MLP neurons of a small language model. Each row is named by its layer, matrix (up: input weights) and neuron, and shows model dimensions 48-111. Each number is 50 + 12 x the weight over its row's rms, rounded and kept within 0 to 99.
Before each neuron's rows, "fires on" lists the tokens most often at its 100 highest values on Wikipedia text that the model never trained on. A number after a token or word is its count.

fires on: " in" 41, " of" 8, " mid" 6, " L" 6, "." 5, " N" 5
L7.up449:50 45 45 51 26 39 59 69 39 66 39 55 60 38 71 32 71 65 52 58 63 65 66 45 38 64 53 44 31 59 47 51 55 54 76 49 42 56 43 50 52 54 32 21 54 29 61 55 52 40 49 59 38 48 70 64 63 53 27 50 52 51 46 45

fires on: "er" 19, "al" 11, " in" 7, "ber" 7, "ur" 6, "s" 6
L6.up118:57 34 58 29 56 68 46 54 42 32 34 42 42 54 45 63 51 43 77 48 61 47 23 56 60 28 54 49 50 59 64 41 54 53 66 46 60 50 37 38 61 59 32 51 46 59 39 24 57 62 60 52 53 78 55 48 51 67 43 55 54 35 78 54

fires on: " (" 50, " \"" 32, " un" 9, " [" 5
L10.up447:46 60 42 41 40 48 47 49 46 62 55 52 72 51 47 48 55 57 59 54 51 55 54 60 63 60 42 76 41 42 47 56 42 49 43 48 64 60 36 54 44 48 69 35 52 48 54 54 27 43 43 14 32 50 42 48 56 56 43 44 44 43 66 43

fires on: " S" 37, " " 37, "{" 10, " (" 6, " Un" 5
L10.up482:50 52 46 43 50 49 44 51 47 43 47 38 47 47 56 55 44 42 57 67 50 59 51 62 56 26 39 48 27 37 45 52 66 35 43 60 63 48 29 30 54 22 46 39 55 38 50 40 47 55 23 67 47 52 45 70 54 61 43 52 37 40 70 72

fires on: "\n\n" 20, ")\n\n" 14, " \"" 12, "5" 10, " |\n\n" 9, "1" 8
L10.up378:50 46 55 36 31 39 43 56 70 54 48 54 53 40 35 72 43 43 57 39 50 52 58 27 55 58 69 60 39 26 51 58 61 52 42 37 55 29 53 46 23 66 34 54 38 42 53 53 59 42 58 72 51 59 60 73 54 52 30 32 44 46 69 33

fires on: "-" 31, " " 23, " |" 14, "s" 5
L9.up153:51 43 26 45 63 33 41 31 41 60 46 45 30 57 60 67 47 73 58 36 49 51 45 43 54 21 51 40 29 52 55 58 47 34 55 62 56 33 50 50 70 73 45 47 42 37 48 52 61 58 63 48 47 55 50 40 43 65 46 43 61 43 43 72

fires on: " K" 53, " k" 19, "K" 9
L9.up55:48 52 44 69 63 40 51 31 32 52 24 63 62 32 32 40 44 56 47 63 56 54 66 43 60 41 39 40 53 48 49 54 66 60 53 49 55 59 40 50 56 55 68 63 40 41 32 89 34 50 48 57 51 39 72 45 52 53 37 47 64 50 41 52

fires on: " |" 21, "s" 19, " " 12, "″W" 8, "a" 4
L3.up138:49 60 47 49 71 48 51 59 57 46 45 57 33 58 50 54 34 65 31 70 66 52 59 55 54 51 57 61 37 52 36 53 55 57 41 43 42 33 59 33 67 61 38 47 63 32 56 55 44 55 33 58 51 56 46 46 25 54 40 61 56 50 59 64

fires on: "ing" 69, " |" 10, " Party" 4, " of" 4
L3.up364:52 29 51 48 41 46 31 59 55 67 43 34 73 46 54 37 59 50 49 45 34 42 63 52 44 50 41 43 35 53 57 41 70 53 36 32 54 76 36 45 73 37 39 43 60 43 50 51 54 47 49 39 65 55 39 58 50 43 45 53 53 43 59 46

fires on: "F" 23, "ow" 6, "ile" 6, " For" 6, "198" 5, " F" 5
L10.up210:60 44 36 28 50 60 43 64 46 65 49 52 36 48 42 18 78 40 38 58 44 50 61 53 37 50 51 41 34 46 26 31 75 56 57 45 59 53 46 31 45 66 55 46 59 51 71 49 61 26 69 50 56 51 57 56 63 62 57 55 40 47 53 50

fires on: "ing" 29, " the" 12, "ed" 7, " as" 6, " of" 5
L5.up601:63 53 50 58 50 59 53 47 52 64 54 32 27 33 45 39 65 54 51 54 57 51 85 27 50 65 61 63 22 62 45 65 83 47 36 20 48 72 58 49 65 48 36 41 36 47 55 37 66 40 47 33 77 63 62 49 51 45 33 37 47 72 48 58

fires on: " |" 36, "|" 13, " " 11, "." 7, "ating" 5, " sc" 5
L3.up490:41 39 50 41 42 32 50 43 65 68 84 48 64 61 64 39 21 68 57 43 45 28 60 45 51 43 31 31 20 56 65 59 82 34 38 35 41 72 44 41 48 56 51 55 57 45 48 52 49 34 40 53 56 45 52 59 61 17 42 58 44 29 43 45

fires on: "." 40, ")" 8, ":" 7, " of" 6, " were" 4
L3.up54:50 67 54 45 74 42 45 40 37 53 64 48 69 73 68 59 41 73 39 41 66 58 42 29 46 57 35 60 59 45 71 64 39 51 56 54 44 52 38 41 45 62 32 64 37 19 33 41 50 44 58 38 39 35 42 45 81 43 34 49 39 62 60 51

fires on: "," 87, " ." 5
L10.up124:66 68 58 48 43 39 56 60 46 63 55 49 61 52 81 65 48 58 58 45 31 52 46 42 54 58 57 49 37 49 40 51 61 32 68 70 52 54 49 67 43 44 53 54 51 64 62 63 37 32 30 64 36 53 67 45 51 50 37 49 59 53 71 54

fires on: " and" 23, "ri" 10, " while" 8, ";\n" 8, "\n" 8, "y" 6
L3.up563:62 44 54 37 45 24 55 37 42 42 75 75 48 61 47 49 73 41 50 66 48 26 51 54 55 61 36 30 53 36 48 63 62 56 81 74 66 47 46 42 28 64 43 46 49 63 57 39 49 30 43 46 23 58 30 49 47 54 53 35 36 55 62 83

fires on: " lo" 18, "i" 17, "l" 16, " •" 7, "a" 6
L5.up445:53 51 47 63 72 55 35 49 54 49 43 60 47 34 46 80 48 60 53 42 63 44 48 41 83 60 64 29 54 51 64 39 40 41 71 39 58 28 55 60 64 37 33 59 62 59 47 37 45 52 38 53 46 44 49 40 43 50 36 67 78 42 51 61

fires on: "\n\n" 49, " (" 20, ")\n\n" 15
L3.up534:37 64 58 37 51 55 54 27 60 40 41 52 65 46 23 61 56 54 68 44 45 57 44 39 38 45 55 44 55 51 27 44 59 60 62 43 51 23 53 38 40 29 45 47 48 53 36 38 41 69 69 63 46 46 19 73 41 37 61 42 32 56 83 47

fires on: "F" 27, "f" 19, " F" 13, "ew" 7, " fund" 5
L10.up665:45 61 45 59 67 63 63 67 52 49 57 48 56 55 59 34 85 37 46 44 49 72 53 54 40 55 63 41 35 58 45 49 43 34 48 40 57 45 39 52 25 45 57 49 72 42 64 54 76 17 30 53 51 28 55 68 42 53 46 47 55 48 49 60

fires on: " and" 20, " ;" 9, " he" 7, "–" 5, " she" 5, ");" 5
L10.up304:40 50 37 26 39 50 73 49 45 62 34 53 48 64 63 45 49 37 58 58 44 51 62 45 60 68 56 45 47 64 30 49 54 44 48 47 54 77 43 36 43 42 37 64 38 64 64 62 56 46 65 59 33 21 54 47 18 30 41 61 59 56 49 58

fires on: " " 27, "-" 20, "l" 15, "st" 10, "y" 4
L7.up492:47 57 65 50 44 32 64 31 73 39 48 44 45 36 53 36 49 46 57 49 47 52 31 37 64 38 54 47 30 41 55 53 61 61 23 38 53 50 36 51 47 37 47 47 44 78 48 46 63 32 45 39 52 61 27 57 51 55 43 55 55 52 34 44

fires on: "le" 16, " to" 12, "ers" 9, "s" 5, " part" 4, "o" 4
L7.up758:39 71 50 49 50 44 53 72 44 73 33 55 54 48 51 46 51 47 21 57 44 64 14 51 58 39 51 44 44 45 47 56 29 53 44 41 45 62 44 38 60 68 48 48 42 62 57 70 57 52 51 63 26 42 56 56 56 57 19 45 50 53 71 59

fires on: "in" 18, " L" 13, " D" 10, "al" 7, " def" 6
L10.up488:45 62 46 45 54 72 55 61 64 46 49 52 52 33 72 50 27 37 41 61 53 36 37 73 59 58 56 55 27 60 66 50 35 23 80 51 49 49 65 50 41 48 44 55 45 56 57 45 63 45 44 62 61 46 60 68 53 66 60 38 40 39 46 34

fires on: ":" 37, "ight" 12, " " 6, "FL" 4, "at" 4
L3.up559:49 69 64 69 57 54 39 49 59 49 26 46 54 51 60 40 34 49 37 70 64 74 63 36 65 41 55 33 29 68 52 29 46 45 56 41 46 44 15 36 44 72 66 25 41 35 52 69 50 65 51 65 59 52 51 58 40 51 59 51 53 54 60 46

fires on: " not" 23, " would" 11, " could" 9, " (" 7, " did" 6, " to" 6
L6.up157:53 51 43 51 64 55 22 59 65 41 48 40 52 45 56 58 63 63 30 69 53 59 40 67 49 45 36 48 46 45 29 74 64 50 49 45 63 49 47 58 41 71 77 35 35 51 35 37 34 42 39 48 52 58 58 59 53 44 63 46 51 34 31 50

fires on: " in" 33, " over" 13, " N" 7, " In" 6, " w" 6, " at" 4
L6.up610:60 63 26 52 71 35 71 59 47 60 42 51 67 58 51 44 66 72 53 67 47 25 53 58 55 34 43 56 47 52 56 63 43 25 60 37 62 63 29 18 53 46 55 74 44 73 64 49 55 43 57 59 57 42 48 39 48 44 41 56 44 46 47 46

fires on: " c" 66, " C" 28
L10.up412:75 45 34 27 69 67 30 47 56 71 44 44 50 74 58 62 58 35 62 34 52 74 57 41 51 57 71 49 32 72 50 61 48 48 51 59 57 66 51 50 53 50 35 44 50 68 56 58 26 28 38 48 52 30 42 41 42 51 47 29 48 61 30 52

fires on: " (" 26, " •" 19, "," 17, " /" 11, " " 8
L6.up272:47 51 36 57 44 40 52 51 51 68 49 38 57 36 89 59 55 57 55 56 65 66 48 34 61 36 64 49 67 66 49 33 53 56 59 59 79 49 60 39 65 54 61 63 17 36 63 38 44 46 48 55 44 68 48 63 47 39 49 49 44 51 39 59

fires on: " " 60, "s" 8, " W" 5, "ats" 4, "S" 4
L5.up10:45 57 51 55 39 61 44 55 41 56 28 45 64 59 61 45 42 50 69 37 59 40 47 49 57 42 43 32 51 46 78 42 29 39 41 34 49 29 60 47 42 65 51 37 49 36 46 36 61 42 57 58 37 38 49 66 39 49 50 49 32 48 48 79

fires on: "\n\n" 37, " is" 16, " |\n\n" 7
L3.up419:54 48 54 45 22 61 35 51 61 75 37 67 47 43 40 54 65 37 53 45 52 55 59 39 60 34 55 50 49 75 40 61 48 48 68 52 80 32 58 52 21 56 44 42 34 43 41 65 68 60 54 63 43 34 48 67 32 40 55 39 53 53 82 48

fires on: "." 68, "\n\n" 15, " (" 11
L9.up21:42 58 46 62 55 57 48 46 61 53 47 35 56 58 36 43 41 40 58 55 40 38 45 61 59 43 69 31 34 24 42 73 74 36 48 56 45 44 39 38 50 23 47 56 57 36 45 50 75 33 52 65 61 38 69 50 55 54 43 55 62 46 71 69

fires on: " un" 36, " in" 23, " r" 5
L10.up160:44 38 54 32 55 48 50 46 48 66 37 29 58 42 59 52 64 62 56 74 79 25 45 56 60 39 59 69 54 42 50 73 25 46 51 50 38 46 24 45 55 45 65 62 24 53 36 49 46 64 32 43 51 43 70 38 66 71 41 59 22 47 40 58

fires on: " h" 26, " cont" 21, "'" 12, "-" 8, " un" 6
L9.up4:53 37 51 35 63 58 60 69 55 62 51 30 63 61 53 62 35 41 56 44 50 50 67 64 59 45 66 30 37 63 30 43 47 43 48 56 42 36 43 30 33 53 45 36 36 39 36 46 42 39 57 59 30 39 77 56 46 49 72 49 40 40 50 45

fires on: " V" 56, " v" 18, "v" 8, " National" 7
L5.up213:56 42 54 43 43 49 49 50 72 75 59 49 41 66 56 34 55 38 59 50 48 50 42 57 57 56 40 45 47 44 40 59 56 49 59 52 59 53 48 51 45 36 53 46 63 52 58 47 44 56 20 67 35 62 61 42 45 48 31 27 57 50 45 39

fires on: " m" 31, " dem" 10, " /" 6, ":" 5, " code" 4, " prom" 4
L3.up647:68 48 41 48 43 26 43 51 68 52 45 52 48 43 77 39 52 68 41 50 54 49 57 46 66 44 54 50 46 50 46 52 37 70 53 51 68 51 55 43 57 41 49 35 17 71 35 58 48 38 36 68 51 56 61 25 30 59 43 60 43 53 48 68

fires on: " |" 48, " " 5, "s" 4, " P" 4, "end" 4
L5.up98:63 49 30 52 45 23 57 50 54 54 49 51 62 51 72 52 25 61 46 70 41 57 36 49 44 53 49 34 30 31 69 48 50 63 27 46 39 62 52 47 43 59 46 48 51 53 35 54 23 41 27 27 61 54 60 60 50 54 53 37 65 37 33 49

fires on: "v" 17, " V" 17, "in" 13, " L" 11, " br" 6, " v" 6
L10.up507:41 49 55 50 50 51 46 25 51 67 41 60 55 67 55 49 35 54 61 44 61 59 62 78 63 49 47 47 46 57 54 28 48 32 85 42 44 40 57 61 47 51 42 69 59 49 66 54 48 43 37 52 59 44 59 53 33 64 40 21 69 34 26 54

fires on: " |" 23, "it" 13, " of" 10, "." 9
L7.up78:51 56 69 56 63 39 54 51 57 73 54 55 33 64 44 38 65 60 43 60 37 63 49 28 44 55 63 46 21 69 57 50 56 55 67 43 55 38 55 50 50 51 72 49 61 41 42 37 53 45 55 31 45 38 66 43 61 54 41 51 61 41 71 54

fires on: " In" 11, " and" 10, "\n\n" 8, "==\n" 8, " |\n\n" 7, "O" 6
L3.up258:38 53 39 48 62 44 40 31 56 51 54 47 34 46 43 52 43 51 57 58 48 42 52 39 52 49 52 44 57 39 61 52 65 67 36 62 81 56 41 63 46 42 26 60 38 41 53 60 69 37 56 50 39 52 58 83 61 35 53 51 52 39 62 44

fires on: " (" 21, "|" 16, " /" 12, " |\n" 8, "-" 7, " there" 5
L3.up365:41 67 54 42 63 51 54 34 55 42 35 50 50 51 48 61 61 39 63 48 28 49 69 44 40 59 43 25 46 33 28 58 59 47 47 65 58 63 44 29 33 55 38 56 46 50 62 40 62 34 59 67 52 35 51 51 36 41 41 61 39 56 81 59

fires on: "." 73, ".\n\n" 15, ".\n" 9
L3.up512:54 50 34 60 51 58 44 60 48 22 51 50 67 52 36 35 72 74 30 55 47 60 59 61 67 58 46 30 25 30 40 66 52 43 48 55 61 41 37 41 43 35 61 62 48 46 50 51 66 45 85 52 68 54 46 58 33 57 29 73 76 63 69 68

fires on: "." 26, " t" 10, "om" 5, " m" 5, " g" 4
L9.up305:46 49 36 80 25 35 63 44 35 26 43 52 53 36 55 44 59 40 41 39 68 36 34 42 67 33 43 26 57 45 61 46 57 57 31 43 47 58 51 66 46 44 37 34 51 49 37 36 51 48 42 47 61 57 51 63 50 37 24 47 63 33 38 73

fires on: "th" 38, "ph" 10, "st" 6, "7" 6, "6" 6
L9.up86:40 25 49 44 45 41 69 51 63 40 61 74 57 60 55 54 44 38 53 54 40 52 45 50 59 70 57 46 44 39 46 51 55 36 65 35 49 42 33 43 42 55 48 52 70 41 35 45 35 32 42 70 63 40 55 40 77 74 45 37 44 40 53 32

fires on: "," 16, "-" 13, " K" 13, " of" 11, " and" 9, " with" 7
L9.up320:60 63 31 41 55 53 35 13 38 76 37 58 58 26 44 41 51 69 85 49 64 48 49 32 45 43 48 55 44 49 29 37 59 43 39 50 65 44 57 51 53 54 56 55 48 41 38 72 61 51 54 52 50 50 62 41 46 56 54 62 55 38 42 40

fires on: " " 42, " (" 23, " at" 6
L5.up606:43 69 55 42 48 60 52 49 44 28 40 49 76 47 57 80 52 52 52 61 59 55 38 47 53 57 38 38 45 51 62 42 54 29 54 39 53 38 51 41 45 61 42 42 51 65 74 62 44 45 36 43 59 41 38 63 61 41 42 26 21 50 66 60

fires on: "0" 34, "2" 9, "6" 7, "1" 6, "4" 5, " the" 4
L7.up97:43 39 34 57 53 52 54 59 43 41 50 51 60 43 19 25 39 64 73 56 37 58 49 48 51 50 59 54 42 43 48 57 54 43 84 70 45 35 35 55 51 49 53 51 46 38 72 56 42 39 38 45 49 51 57 25 67 53 46 47 36 37 62 49

fires on: "–" 36, " such" 10, "al" 9, " and" 7, " (" 6, "h" 4
L9.up216:32 29 49 33 31 37 63 32 54 45 52 56 50 49 38 52 29 60 56 62 57 58 27 42 48 62 71 48 63 75 60 38 51 43 49 51 36 70 51 38 53 47 59 54 23 73 59 42 39 59 49 47 44 54 66 57 34 58 48 57 60 56 50 55

fires on: " the" 25, " G" 14, "202" 12, "|" 5, " northern" 4, "," 4
L9.up438:54 42 20 57 61 34 39 56 41 60 53 34 59 51 59 61 58 53 32 55 44 64 48 30 44 52 47 45 54 47 45 60 47 64 36 30 49 48 61 43 20 38 17 58 48 53 58 33 58 28 50 55 44 41 52 30 59 49 40 53 60 54 50 62

fires on: "s" 13, "ant" 12, "p" 11, "t" 8, "f" 7, "et" 6
L6.up457:34 52 55 50 40 77 46 40 52 55 58 54 22 60 50 76 39 51 48 58 51 48 31 38 36 42 49 36 48 46 68 66 40 35 29 61 60 62 59 70 35 27 50 54 58 37 58 54 47 69 29 28 50 49 58 37 50 53 67 34 34 58 50 47

fires on: "ed" 30, " of" 23, "n" 4
L6.up104:57 58 58 57 47 69 35 45 39 51 43 54 37 50 28 44 64 44 68 45 43 43 52 30 36 45 63 44 49 67 47 76 62 32 58 49 35 39 45 63 45 42 71 67 63 51 42 57 53 29 45 38 61 39 44 42 48 35 47 39 82 36 67 63

fires on: " " 37, "k" 8, "b" 7, "n" 5, "s" 4, "m" 4
L5.up763:57 36 54 57 53 30 50 50 59 61 52 51 52 56 55 66 48 30 53 51 66 51 38 61 50 09 73 36 35 41 57 50 21 48 44 34 39 38 72 29 59 56 55 50 51 36 53 56 34 66 52 44 46 44 19 32 25 66 50 57 19 45 46 60

fires on: " in" 26, " of" 17, " from" 11, "," 7, "rom" 6, "p" 5
L7.up598:29 49 37 40 38 47 59 55 51 41 65 45 63 44 67 49 54 79 56 41 66 59 63 47 47 65 54 57 61 46 49 65 53 37 57 65 41 34 26 47 51 59 51 36 42 45 71 52 56 47 60 30 46 33 50 53 55 52 35 43 60 43 53 38

fires on: "," 76, "===" 11, "==" 6
L9.up123:36 53 62 64 49 36 75 47 63 62 58 51 55 32 54 52 54 54 46 77 34 50 48 33 53 57 49 55 68 38 53 33 38 34 43 71 37 39 58 54 55 68 58 51 34 45 57 46 35 46 38 69 49 63 71 64 54 30 39 50 58 53 60 63

fires on: " (" 23, " un" 21, "-" 10, " " 7, "," 4
L10.up220:30 73 48 54 37 76 35 43 52 78 38 54 73 57 43 50 45 64 57 60 62 56 69 62 50 60 48 39 40 38 41 65 55 42 39 54 85 50 47 47 62 41 44 43 42 57 41 61 25 44 46 54 60 28 53 72 47 54 33 41 50 45 55 59

fires on: " W" 25, "b" 16, "===\n\n" 10, "==\n" 10, "===\n" 6, " ==\n" 6
L9.up525:51 65 32 30 47 64 51 50 35 52 64 63 46 26 55 34 46 59 57 52 52 64 37 55 72 65 37 73 41 32 35 66 52 56 46 38 51 61 57 76 25 44 57 52 73 40 56 34 46 55 63 27 36 71 59 42 37 62 51 63 47 35 48 49

fires on: " " 42, " more" 14, " was" 9, "|---|---|---|\n" 6, " |\n" 6, " less" 5
L9.up689:55 61 61 43 36 67 53 44 62 37 67 49 60 61 41 46 63 36 60 29 30 75 45 66 56 51 33 39 49 48 54 55 75 20 64 61 67 64 26 53 28 44 61 62 27 64 54 32 56 59 37 37 42 52 37 53 45 46 46 58 61 57 77 66

fires on: " " 52, " (" 22
L6.up738:36 58 42 46 55 46 35 34 52 29 53 52 67 53 55 62 46 46 56 51 56 51 44 62 52 78 54 47 40 37 53 42 39 47 53 37 51 52 53 43 52 65 59 39 39 43 41 34 34 74 60 54 66 41 45 71 51 62 50 51 29 49 54 43

fires on: " S" 73, " Le" 8
L10.up276:55 66 57 50 35 57 43 31 37 90 46 40 37 49 65 53 70 20 38 42 60 45 60 75 55 68 52 62 35 42 29 47 56 54 71 48 65 41 38 59 26 45 60 47 41 59 30 51 60 48 36 51 48 28 45 55 53 38 25 41 39 38 41 69

fires on: " |" 25, "\n" 19, "1" 15, "2" 7, " all" 6, " per" 5
L6.up363:48 51 47 51 67 57 48 37 62 52 40 60 44 33 35 47 48 60 55 60 34 48 52 49 38 32 59 48 32 50 67 43 60 34 75 54 39 51 42 50 36 63 48 46 42 47 75 22 39 25 69 76 47 30 49 50 68 51 44 57 46 44 41 23

fires on: "ig" 18, "m" 15, "f" 10, "ing" 5, "ib" 4, "s" 4
L6.up647:44 58 48 48 48 36 57 48 57 51 41 47 59 52 47 56 46 31 53 59 58 34 39 34 45 30 58 43 58 41 29 52 58 42 40 43 48 64 58 40 60 45 56 37 55 60 40 54 55 62 37 60 55 43 29 60 52 63 45 42 41 37 34 54

fires on: "6" 13, "9" 9, "ed" 8, ".\n\n" 8, "7" 6, "8" 6
L6.up58:52 49 49 60 53 52 63 57 51 38 77 60 47 41 38 33 48 64 65 41 44 54 46 45 65 66 31 41 54 31 38 41 59 54 65 37 38 59 45 45 43 34 54 38 65 39 54 59 42 41 54 52 57 68 60 55 56 79 64 41 64 60 49 45

fires on: " an" 22, " |" 18, " H" 8, " " 6, "8" 4
L9.up534:53 64 59 48 68 35 25 52 32 44 50 66 38 52 48 50 35 38 41 68 45 65 65 60 54 36 49 38 43 65 45 61 58 59 71 54 46 55 38 33 52 62 44 48 52 39 26 60 31 56 47 59 39 39 43 74 41 35 37 56 75 43 42 60

fires on: " the" 20, " career" 17, "ography" 10, "Career" 7, "ing" 5, " life" 5
L7.up740:51 52 64 49 54 45 73 36 32 45 49 52 50 29 42 70 19 31 67 63 65 16 48 39 61 43 57 68 48 29 59 49 70 73 51 42 49 65 34 37 32 37 47 56 53 26 39 42 60 66 61 62 50 50 61 62 22 55 19 42 62 56 51 54

fires on: " |" 28, " as" 17, "st" 5, " " 4
L6.up455:60 73 59 53 39 59 49 39 33 44 54 33 36 27 53 55 63 31 41 74 52 59 46 51 57 43 41 52 48 43 47 66 47 40 44 35 54 53 43 62 41 44 44 55 55 58 79 51 74 33 39 31 53 67 34 42 38 60 18 52 39 40 40 45

fires on: "s" 23, "0" 13, " F" 8, "," 6, " Festival" 5, " B" 5
L3.up128:57 58 50 55 37 34 40 48 52 42 46 49 50 50 30 26 47 55 65 28 48 73 62 43 56 32 36 47 49 35 71 45 76 44 42 67 32 49 43 49 55 43 44 56 37 45 67 40 37 61 64 34 72 50 57 41 50 46 70 54 41 56 48 72

fires on: " and" 40, " R" 7, ":" 7, "y" 6, "ine" 6, "ah" 5
L10.up297:59 60 50 44 40 55 65 38 35 54 39 80 62 38 47 53 44 66 57 67 35 50 29 51 59 66 69 55 50 42 31 24 50 27 42 57 50 41 33 51 33 57 36 47 61 52 61 51 39 39 58 74 43 61 78 40 46 63 45 50 63 62 53 54

fires on: " " 36, " his" 15, "ist" 8, " by" 4
L7.up533:52 51 57 73 45 51 66 44 65 24 52 55 49 49 65 24 55 43 44 46 29 41 64 61 74 37 41 67 46 46 44 50 43 49 67 39 52 48 55 53 48 53 74 51 56 72 47 43 38 62 49 72 51 42 45 45 48 59 55 43 41 53 49 50

fires on: " " 29, "p" 12, "ag" 8, "b" 4
L9.up758:42 33 42 24 46 63 59 49 63 53 59 39 43 46 70 67 29 33 45 48 64 47 78 62 56 29 51 49 37 38 68 17 45 40 44 53 48 46 54 26 35 60 50 61 34 53 71 44 59 56 56 60 70 37 47 38 29 53 57 43 46 28 59 61

fires on: "ers" 30, "s" 13, "or" 9, "ors" 6, "er" 6
L6.up721:49 51 39 45 54 54 52 51 33 63 40 39 36 54 64 38 72 52 66 51 28 47 43 50 75 50 42 54 32 43 34 53 33 47 85 33 65 44 54 53 68 91 24 61 58 46 56 75 55 43 36 58 54 51 56 24 60 60 44 56 53 33 68 69

fires on: " " 59, " per" 8, "en" 5, " |\n" 4, "–" 4
L9.up67:27 40 42 49 28 23 41 39 75 41 42 40 54 51 50 65 60 39 60 40 75 59 41 45 47 54 54 44 52 62 36 68 71 52 67 36 40 49 42 39 63 51 58 52 37 54 80 63 46 54 49 59 41 48 50 57 61 68 30 44 28 38 53 54

fires on: " that" 15, " which" 14, " there" 8, "," 8, " what" 7, " and" 7
L10.up238:68 60 36 51 48 53 33 33 35 47 27 54 43 33 60 41 43 54 54 50 79 28 42 51 47 24 51 60 19 54 50 58 61 55 54 57 43 82 58 59 67 22 53 70 48 65 59 37 45 60 39 59 51 53 34 58 29 61 46 55 77 53 40 57

fires on: " on" 21, "ing" 17, " along" 6, " up" 5, " off" 5
L5.up78:73 65 73 50 43 47 59 47 46 54 14 65 52 53 42 54 72 45 37 36 30 55 36 58 43 53 55 58 70 36 64 90 55 48 60 43 60 57 64 33 53 53 60 36 64 35 52 55 45 36 43 61 52 49 31 65 38 44 45 17 39 41 48 26

fires on: " S" 54, " in" 15, " R" 13, " made" 5, " s" 4
L10.up273:60 67 42 33 55 54 49 34 43 67 36 66 61 61 49 60 40 49 55 54 56 48 51 61 49 68 56 67 48 44 42 54 75 45 53 41 58 34 26 43 49 32 60 50 34 53 52 27 41 75 62 51 63 34 39 53 30 31 52 42 47 43 28 48

fires on: "," 30, "\"" 29, "|" 24, " and" 11
L7.up135:53 53 39 56 49 26 42 46 56 54 45 44 58 57 68 44 64 31 37 55 70 60 42 52 40 47 52 56 46 35 47 51 52 52 42 40 42 62 48 63 68 30 38 49 47 61 49 34 58 45 55 73 65 54 51 38 36 45 46 43 42 24 28 60

fires on: " " 75, " T" 8, "-" 5, "i" 4
L9.up282:41 72 77 53 40 48 66 61 64 35 61 42 49 68 68 62 43 29 40 56 43 61 23 27 40 46 71 45 23 52 49 63 48 36 41 52 46 27 46 44 82 51 43 40 42 52 60 53 44 35 65 44 34 54 44 48 50 45 40 49 47 35 44 50

fires on: "\n" 17, "s" 14, "er" 14, "z" 7, "io" 5
L7.up717:54 37 49 32 56 70 54 55 55 49 43 44 74 62 55 47 54 55 60 49 62 47 26 36 44 46 55 43 26 38 47 38 36 68 55 52 49 56 52 51 39 82 52 37 43 79 43 49 50 53 42 73 53 56 49 53 50 37 53 52 44 56 54 75

fires on: "o" 28, "," 16, ":" 14, "e" 7, "s" 6, "i" 5
L10.up509:62 66 33 37 36 40 51 67 43 53 50 66 35 67 53 45 35 45 64 33 33 48 50 49 44 34 49 51 35 32 48 45 41 06 57 42 53 56 49 52 38 45 45 52 42 76 44 66 46 45 32 65 52 55 41 35 50 41 46 47 50 56 42 56

fires on: " to" 29, " would" 26, " could" 14, " " 13
L9.up370:55 53 64 24 61 57 39 36 58 53 44 53 35 61 36 69 57 75 39 66 20 66 61 33 42 34 45 51 46 43 47 68 63 62 36 29 52 58 28 61 41 55 71 62 41 41 35 51 54 67 49 69 42 56 53 80 37 63 61 49 41 32 17 38

fires on: "l" 16, "-d" 11, "d" 10, "i" 8, "de" 8, "-y" 4
L5.up506:51 61 48 55 53 43 54 35 65 36 56 35 51 29 77 56 67 53 29 32 49 51 57 37 72 45 47 32 74 38 67 39 55 38 55 25 77 52 46 65 57 62 53 21 63 53 50 40 48 50 47 61 49 53 61 45 38 71 53 53 65 47 44 41

fires on: ":" 22, ")" 17, " born" 9, " from" 7, " married" 7, " degree" 6
L3.up543:50 61 60 37 60 53 69 46 48 52 48 67 40 72 58 44 51 33 54 58 45 52 47 60 27 67 41 44 73 66 41 64 61 49 70 60 45 39 46 40 28 52 45 32 48 44 52 52 57 63 54 36 40 49 53 71 32 35 37 23 52 75 56 38

fires on: " " 71, "9" 4, "0" 4
L3.up466:48 42 51 56 43 60 34 30 77 27 25 49 36 60 63 30 48 59 46 42 50 74 61 51 56 40 56 53 52 45 55 47 67 45 64 47 61 43 45 48 38 48 69 37 39 54 64 50 38 66 45 38 41 42 56 49 52 57 61 48 34 51 82 58